Weights of a small transformer language model.
Architecture: no position embeddings, biases, tied embeddings, ALiBi.
MLP neurons of a small language model. Each row is named by its layer, matrix (down: output weights) and neuron, and shows model dimensions 0-191. Each number is 500 + 40 x the weight over its row's rms, rounded and kept within 0 to 999. Numbers have three digits each.
After each neuron's rows, "fires before" lists the tokens most often just after its 100 highest values on Wikipedia text that the model never trained on.

L9.down428:508429474515505514526407482433533451416531551515504487492500510493456515503508499512482468459520523556433531530591498593511492524525475516488476561518525546411547522501500455478443464475541490488480487523473556529448476486523475524490484487548562503496479449565506566456542458534434485558469531528484496464493454480528475550536478382508479437492538484544500517442454517534467494609541514532490510513567476598560509476603517515478555496432497525474445537458504506456521509473525545501478484510478542513563530533535468516440552500503394456517541610462505449430566486477535472503
fires before: "2", "):", ")\n", " |"

L7.down677:514539456485487565591430541402523485508555508485527457499484436462461467468474491473453465456508493444522536525493517449533471544562459584439398511518508472451506504501577516529547555506546457528469489532527426540496466560558514474565495441442465463421478443505504503513485542444509507445529564551461592456486559494504527554457504512448431542410475541461558488534540488433515529508484528474523499538464502482533513542462495578505503614497379469526437517545531518489543439525468522460515485472463471528476489485489488510467503573539486519472492468496502526477569474470540489456
fires before: ",", " he", " the", " B"

L9.down286:504506419393463469531542487508533507541459527370515528499528555487506543445444547534452469471570500500529529503558533523511523466478427517554453508501475504467531453539458531494529476494448446492472592485612491533539563493483482563479526546562532497437496500510520465482435481474438471508488504534440499539556490588485470441557494474554485482516419540543477429547496506469514515491589525465477477481526473496473531540555446495537518522459499522462537522503528459551473521491477489501434431540588546417459457513508483538526494519487530480553497491494552539512454436489504541451
fires before: "0"

L6.down514:454473535523478507459556458476569488429505474540454523522562578448480491508504512510540481461515434463439556489512502462549487461503471532477478498518523502542505469500478520529478469489445471559569545454478558515526529372488479518439537520447567531521477472548502544478508437493520439526543633527518589570532504533424469455471534520526480564534556489518487467478473477502522509479490507518468517517481442466456521473511470527447436458422548520529483497547542528452502470549469488538502427459583455505510451446541496501476533454499422504543510489497499450454487494435513448558
fires before: " |", " (", " is"

L9.down26:498559494516372527492544482545480472551474548541437472551580399504523442520458507521520523498507497534497496492435509452490532500442408475525552483495503513496487500499530475485432546477528487431500564573528532499486478486514603454455575457473470503444518510480510526587540511452523482454525499446505470494581495551528537456532507453500572484524470495545520471521549516565545473482517452549462448529504468442555473455523464495454485518496547504425522525473452484449586464480527523544520523498503468523472604472402516480560506519502467510439475441583477540504470455541504504485
fires before: "9", "ther", "over"

L7.down117:472492522441489462555457494589412504531496520489473476442508519571479510431514448532539520517458452521515578540480520489507518519560465504517467490472526484520445504457521531530565488537456491519505512473503536433509434581509448490521505469447498531586498497531554476516470539513484469576563548475519461510510453502441469459470532498486479480524463527449537504533551467478499560431532497412574554451519503463511429574447451481429464564459516458516573475622479468452579486531476492480487481543441496452498504531544484533580542474514520576536455477546617456467525496541469442463
fires before: "9", "0", " life"

L10.down231:466457461514457491535466441508508490493542442473484457476530475513507523524445426474510516450534447510544585613501522504481516508486563508559505484514432506512508547519485508538556524474494523560451505533570502514586455559456400499431498545573470465459506582526471537504476579551448459461550496478503526478465547519547552543470494452568430537431499575481488517510424444478472478533573517425474472508536437448571516422534528561498445568500487479466505509491487414532549462486489469548504583572481484464516483516505477491470486426504474483472503510530472484503455524494503493512
fires before: ")", ")\n", "):", ")\n\n"

L10.down423:518461501497487555502474522403457507498488415477469497525526543532524549546478487579541518523503538499521458502547471471459505502431492443514551503458491497531470443510558515458550489466564432463469503555529462504563491473490489490473478442580476499469489436490506476502450469494497599509466563566547532506538536486506563471440552535550493511498563472405428519539538480506470564518483485573426566534422461426450460491446443538501522457471524477439544519470570482503474513573531549466466518514492560520474465548422509490512556509427483483497557533548425461469439563560489465529
fires before: "-", "|", " |"

L10.down839:528499507488524482502470405459516441548510516492542458537460506541465530578439524468438550483540528507481565488530520441519492539504493542508468506441514499438509447565538445528515443482469523539489537514493503476528490460508562544458536528468520443520467515609420460500426565508537552497464491446539482410520469446541540530461513533495485495503514458474447504488555521499482521471554538499549436468504576462478488447511526522519472460528609432538461536605466477566457516478482548451532521457488442461501490601524484492556457482515535510465532548474504516537522433536487503540
fires before: " of", " and", "\n", ","

L10.down329:534472525535493548510543528480470484539412497524527497587447516483455510529488474461556521480481459457500514535460531497508497417529525440519519519466498492526487556460471398467504497470540409497424541507494455508541418536504459490517484530462569509558537525523490448501495508487509504494442518533554637485579500522589502532506495467469481548494431520475434494474579518457544535545466486490514485485523458483508445591530536499445490413488519474441488483517488535468471533485518444514325539573467492527491435467487474496517493499485459515558575546450443476530473526551484527571
fires before: "-", "+", "ia", "-S", "duct"

L10.down232:433517475528455560575543485554559582422465530542421511532500498464486560501514493513505463589541553520533467451475513522483451511540529562490466555527525515473484502427481450412524524525472491529492549419513455466512513539546483465468477515504467516450496496538523447454505516483452505527581527503495504520555507475586480519556509486482499479525489557490505420490517515460508507468449530437481587485475456457465459567508433542501484541537479520509517499523561513508551485559498551522421452466533486513444492610500497484527473484524388459434546431488520461575527506517509548419
fires before: ",", " he", ".", " and", ".\n\n"

L7.down824:476567488518550484477471475427470508465484508464500528435432442448484464526528491526524493594535520557483509526528492564542479476499459553428415449433560483596426434468517480534466475422427472548479525566427484505493510464530573499527516498501516507519508417518409501527477530422447503474498503543454466595552489510527462448525499528445472531478488468553520482454500547589551527511511484449527479486453539552525513481496474520587446558506472567553462467555442450467516491471527510612503451506534537533479490518462493433513532594552501460483491514481508536502527481521470567491
fires before: "–", " |", " season", ":"

L9.down37:549495481461488515470471507516445511505460471483588420506456515498508449516496496493468471480584546460452470473547552483520507570452536461541453490573477540549522431502448526450497455459523481540526539541536389480538520512544500497534447448481539472471537528545487479478546492478517456511463492458478552482563441521467483534542449520525570526483568497458482539418469557529510557497562525441526515494539496505474525460524527550526456519544544585540553544461456537414458481484523567504478513473548435562480563472558464516510467559464512400514434539484492504483531484504467498553
fires before: "er", "ers", "ering"

L10.down114:499470549459575489459488571486573501508499481493482514483573520450465526523531542453484446543505538470454499558572484469507585516454519523540523485430494529531470476556491518445466478502499543485442443439437501563472456511456507518506534505567500472452523507442500497427549429566445501419495551559503477463438513536487522424449517491541486528504586527467463556519511516455423497472498448491526427494502406539464515470496549549531527482499455539505522476492479576482545586492479608501451548573470468471474549544502535473546472492443453559507463503549511499548460494561506494485
fires before: "0", "2", "1"

L9.down92:521456413448488475567409513500497488466511466517488479501532404505487548455435507537440535455498470453433509461493509556486518542500511548474499461591526426437492510481523528478478478568507493490547493586503393490471514522438498522529435465508475516479540489579532542470461533496501456538475559517502572498504519539515461467507542505464441570448456531432548489521528490499428487498476511451508511521533499543478578489538509558562509536492556460499453565443538506525571578468464554497440533469484533512498562513504571533455535473571551454480495445453454494529451546397493462540
fires before: ",", " he", " was", " to"

L6.down812:468481532501518492517541557505461475579471554530477509459460553543501458491475441466470510512400527456471473425456465528507527448472458542459527542552502588493544465537547500431538457516552499501549527561484468510499570551490559541496490500461493506536518544442515476453543498550524486517490474570459481498427421530498437501495439576470447474483454509436540464471535438519537529468504492457504525586562564463432489510545461476394524463560502379428462498382488505490516518509531418479505547515490514575517536509584559515495451479511546451525505426489517546507512499434510473477
fires before: " ", " the"

L7.down342:482491503459557509515485497474415530479487515524519457514364454469475494521531467492513459557503525491519526501586528560574530510531529525503532474604525484496427537531472470492498502481462465486458486514513525504498450553418489591466523492530536481509569495576477512456512484495497600510485493449504541454484488530518488512590506506508444614479517523559423478475475506516460536525515471470472475513501528444507474569481471474428523413547452504512446492438482507497441529472496519467425522430563516448524534540507456479501451511453566547504538525511496453497565457458576541511
fires before: "-", " of", "P", " in"

L7.down193:508547469489522500549442523468531468483568592520474491498463487452459516492506474412414461521498488516484514460483491446528448484501462543467494615550447490490556474593541506532583473583514541511443499508547473481584491534482405562502449495548499516503471500495438505454478461522491470501491479486495454567467517482509471479463538524563582541571498502574428504506478470508494421432481454532465487489487474426530520492484519482447575527592474458544537499496530506545498554519562567469498462502489513494481527534506534447484454484515499549505463525428489545442471500539457514480
fires before: "0", "ure", "iv", "ures", "ion"

L9.down453:551536492498567519475522391527474506430488567551523511452532537492442515565491524419535415440479505533496433516521516537474480585446468506560562463437465466566516502521557420424575530530401492480442446448485456502477509542482574517499510533453486563544563510505498502515476515470520487503463480449509479479561520517524476493437423470529468567491539583515529534549491518594473497488491488531502403446494497464513524505485493463470516504491531479511548463532543499534549459519547547440531500535539533439468480485473441457504501472550508472559493474476562501515436492464511506503
fires before: " in", " to", ".", " by", ",", " and"

L4.down291:489500504492458453568489610561500495531434565574548524447581572547468499481588418555457478482435530534430488525545525533511487536505502581506462419574481548517471572447491457551482593458523566541436540455412503492508498485564425551458529479453491536552492573498465485511531455499515536434484463551501501456506482562455493496477476487466499521422529456489464515531479513475513524545500463480513501448560509473559431517497534464493461473534450484487527540505542504469464516438577519526481545428430480518450534481501463509461533549488420475504516467434501473510416479539497523478
fires before: " ", " in", "te", "ing"

L10.down642:476528520410498494474460482571526472509469498538494481405425598524504531482490518471579504475527479481512476511518516478473447587496486477480514437443467480482522502462479475517591476532449511529485584562523512496434517449561524536537449492536524487525554536531449525471509482459508515509478514489535427509554514488471510523509503460544427535506466514564548533456551462522483470511563441450469595485520489511507499567515456469471558586457509505431506534465461528471492492506546526443388492546529545518541495501527490493465518482541456495575494490431515504466492523480472489450
fires before: "0", " Association"

L6.down499:531415547481507459442448389507514557411571473531474496478633540488544492575526460494497531561444554497494450543491484417534482488440543448490586512517467505518405531431502518507534464562461520410505505497581453497502517534564515470480525515470479542511455446465440550499534454483498548489507479450552543547495483555479496468501492518490487549512554581493540474583515515513477481468475458501454460520497503444457465493501553525554550547464561535518483474544532457507567476496526517465435513481532451486487460475519536521476463492537529473508520527480513422445482513478492523451
fires before: "|", "or", ";", "ed", "|---|---|\n", " by"

L9.down141:457458536483526434446478503503503445440515421504441499495524500473468529524521524499495503440478536501540518551479518456436470481442511495545547463546498454494489568554506508438532460539513541461518493434476527496456482471534524498501498394491501510581538442488527519418510573480515488440527595467485524496525510494497519494484556492513583539558503523552465458604507485518465458555475489402420581519559519528483463460494584517515419492413507474508418452436566520476544422563509494537571493531539507437493484503513517474516535525433454531557533543538534481520465479487526529542
fires before: " m", "0", " medal", "th"